config.toml
n_layer = 15
d_model = 512
n_head = 8
n_kv_head = 8
head_dim = 64
d_mlp = 2048
vocab_size = 32000
activation = "gelu"
norm = "layernorm"
norm_place = "pre"
norm_eps = 1e-05
positions = "learned"
qk_norm = false
attn_scale = 0.125
bias = "none"
tie_embeddings = true
parallel_block = false
init = "normal"
init_std_qkv = 0.0211
init_std_o = 0.00385
init_std_up = 0.0211
init_std_down = 0.00193
optimizer = "adam_variant"
lr = 0.000536
lr_mult_up = 1.06
beta1 = 0.95
beta2 = 0.95
lr_head = 0.00438
grad_clip = 0.5
warmup_steps = 370
schedule = "wsd"
decay_fraction = 0.76
decay_shape = "linear"
final_lr_fraction = 0.0
batch_tokens = 65536
seq_len = 1024
doc_mask = true
train_tokens = 508600000
steps = 7761
dataset = "wikipedia_en"
MLP neurons of a small language model. Each row is named by its layer, matrix (up: input weights) and neuron, and shows model dimensions 336-463. Each number is 200 + 40 x the weight over its row's rms, rounded and kept within 0 to 999.
Before each neuron's rows, "fires in" lists the words (lower case) most often at its 100 highest values on Wikipedia text that the model never trained on; "fires after" lists the tokens most often just before its 100 highest values on Wikipedia text that the model never trained on.

fires in: "first", "early", "late", "famous", "current", "founding"
fires after: " the", "s", " its"
L4.up39,173,164,223,237,171,239,146,132,220,299,203,181,197,255,243,171,204,129,187,225,191,176,196,219,217,248,181,213,218,236,189,210,260,205,248,152,206,232,258,181,194,171,199,130,202,228,209,184,254,248,215,204,214,225,216,184,228,224,115,179,205,198,216,256,106,176,208,173,229,228,203,214,167,230,194,191,202,166,204,180,167,216,202,237,230,209,288,162,188,235,249,171,204,222,225,141,293,155,215,215,148,231,193,234,234,171,103,131,230,202,183,288,174,234,131,211,244,219,157,228,215,188,189,202,154,258,128,178

fires in: "are", "which", "who", "all", "were", "both"
fires after: ",", " they", " which", " and", " but"
L4.up1010,158,214,208,271,227,125,235,174,249,145,195,215,262,208,205,203,140,256,284,212,218,192,233,224,224,273,199,214,208,273,199,235,131,196,221,200,155,214,201,221,223,233,188,216,190,176,293,248,270,177,185,234,221,277,254,161,200,161,117,230,255,273,153,148,165,132,222,186,196,255,223,237,178,202,166,216,248,200,164,199,217,131,201,234,191,206,236,164,224,220,235,221,254,219,252,204,173,196,199,183,222,227,225,151,257,192,216,97,167,196,254,215,115,166,189,165,191,238,215,228,135,169,292,130,183,151,166,190

fires in: "this", "which", "who", "what"
fires after: ".", ",", "\n"
L4.up309,156,181,196,186,234,194,221,208,224,199,163,185,177,263,189,212,107,69,194,178,202,156,245,218,196,159,271,234,200,200,140,200,181,120,191,243,115,216,224,222,223,209,217,175,185,198,181,223,177,300,153,162,211,178,242,176,237,252,203,215,232,230,165,174,120,226,197,262,194,158,192,320,232,215,223,191,226,203,89,213,232,149,181,119,263,164,195,223,210,263,307,242,215,144,248,162,136,119,215,200,204,212,199,161,206,207,146,221,203,189,216,203,84,158,166,149,226,202,218,172,217,261,219,209,169,110,183,219

fires in: "this", "it", "that"
fires after: ".", ",", "|", "..."
L4.up768,182,247,245,260,204,134,205,205,228,192,207,167,232,231,137,187,169,194,223,232,229,206,175,262,208,157,204,239,246,187,225,225,214,251,194,132,246,199,116,175,225,167,154,218,156,151,234,305,248,184,165,188,201,241,278,188,206,203,207,186,176,146,166,221,135,196,211,163,226,282,151,147,219,250,178,225,198,229,159,172,247,169,169,166,292,107,205,238,198,161,263,213,279,187,261,219,149,103,235,281,243,199,233,191,210,268,214,235,144,258,139,212,156,213,200,173,154,188,254,203,241,223,231,209,161,65,203,189

fires in: "s", "16"
fires after: "'", " |"
L4.up902,178,137,200,163,198,218,134,160,270,159,209,208,272,258,192,210,209,179,238,170,216,194,156,206,178,177,251,203,233,251,215,200,232,261,221,223,145,163,238,151,144,209,175,235,193,193,240,196,234,251,231,196,118,210,273,192,239,227,179,194,178,103,233,197,126,237,240,261,184,190,145,180,174,221,169,197,176,155,283,238,215,176,196,246,209,159,218,214,179,170,218,219,239,214,216,147,162,182,238,262,132,216,126,221,236,226,195,225,226,191,173,308,166,171,231,239,221,201,153,196,200,216,241,160,251,206,166,230

fires in: "which", "who"
fires after: ",", " ("
L4.up568,255,232,240,234,198,191,228,161,226,191,212,221,211,258,215,171,83,128,206,206,237,209,204,198,258,201,169,200,172,242,135,152,192,150,233,265,138,242,197,301,249,204,201,175,153,181,234,210,238,183,193,176,208,170,195,151,165,210,159,250,169,192,191,250,147,117,263,212,179,169,205,202,172,234,213,156,225,226,149,175,190,127,147,187,206,179,190,178,161,275,249,259,180,179,236,177,209,133,255,206,172,202,201,194,218,241,25,162,145,206,167,208,157,169,200,250,156,256,231,168,172,148,284,188,193,144,174,169

fires in: "0", "1", "2", "6"
fires after: " |", " 0;", " 1;", " 2;"
L4.up994,189,269,216,189,260,185,226,145,200,229,237,191,177,195,226,175,126,168,235,204,172,179,162,224,184,191,203,183,150,264,217,165,193,125,135,215,235,216,143,232,251,252,157,193,255,178,219,252,223,195,263,272,165,228,319,181,176,264,177,248,178,151,166,210,196,201,225,216,262,173,181,227,160,194,186,239,170,144,197,189,208,231,224,178,228,118,190,190,234,232,189,202,305,206,197,198,207,223,251,187,197,146,208,179,211,189,170,134,132,161,178,165,267,182,142,225,142,176,198,167,123,187,220,237,174,169,171,161

fires in: "3", "2", "4", "and", "42"
fires after: " |"
L4.up1308,214,176,210,146,192,151,224,228,204,199,141,198,184,160,233,176,175,173,206,238,212,304,179,228,177,251,176,205,215,159,208,279,198,242,143,105,174,219,188,271,207,226,169,244,253,180,214,211,199,234,188,198,161,231,254,212,154,213,255,217,191,173,231,226,190,142,179,146,185,255,243,231,181,159,132,191,238,117,203,215,197,139,273,288,172,247,231,176,91,214,186,187,184,139,211,222,155,187,228,187,185,171,191,208,199,167,216,157,179,220,158,142,227,282,221,142,210,239,175,244,158,168,163,162,220,172,223,175

fires in: "university", "institute", "states", "districts"
fires after: " the", " National", " Asian"
L4.up834,199,214,266,260,217,221,291,88,191,245,160,197,279,152,194,186,201,254,246,209,219,207,218,213,207,194,176,221,190,203,180,238,245,218,224,190,251,223,150,248,184,188,185,173,181,239,102,179,294,153,210,164,227,168,229,155,81,189,143,220,199,178,254,156,242,170,178,177,165,163,253,192,123,217,230,186,213,91,237,301,214,143,199,194,233,198,127,239,189,222,204,99,226,207,207,210,204,261,221,234,209,196,266,240,176,237,185,183,223,158,206,211,237,224,182,199,148,210,155,184,186,155,203,189,225,202,160,173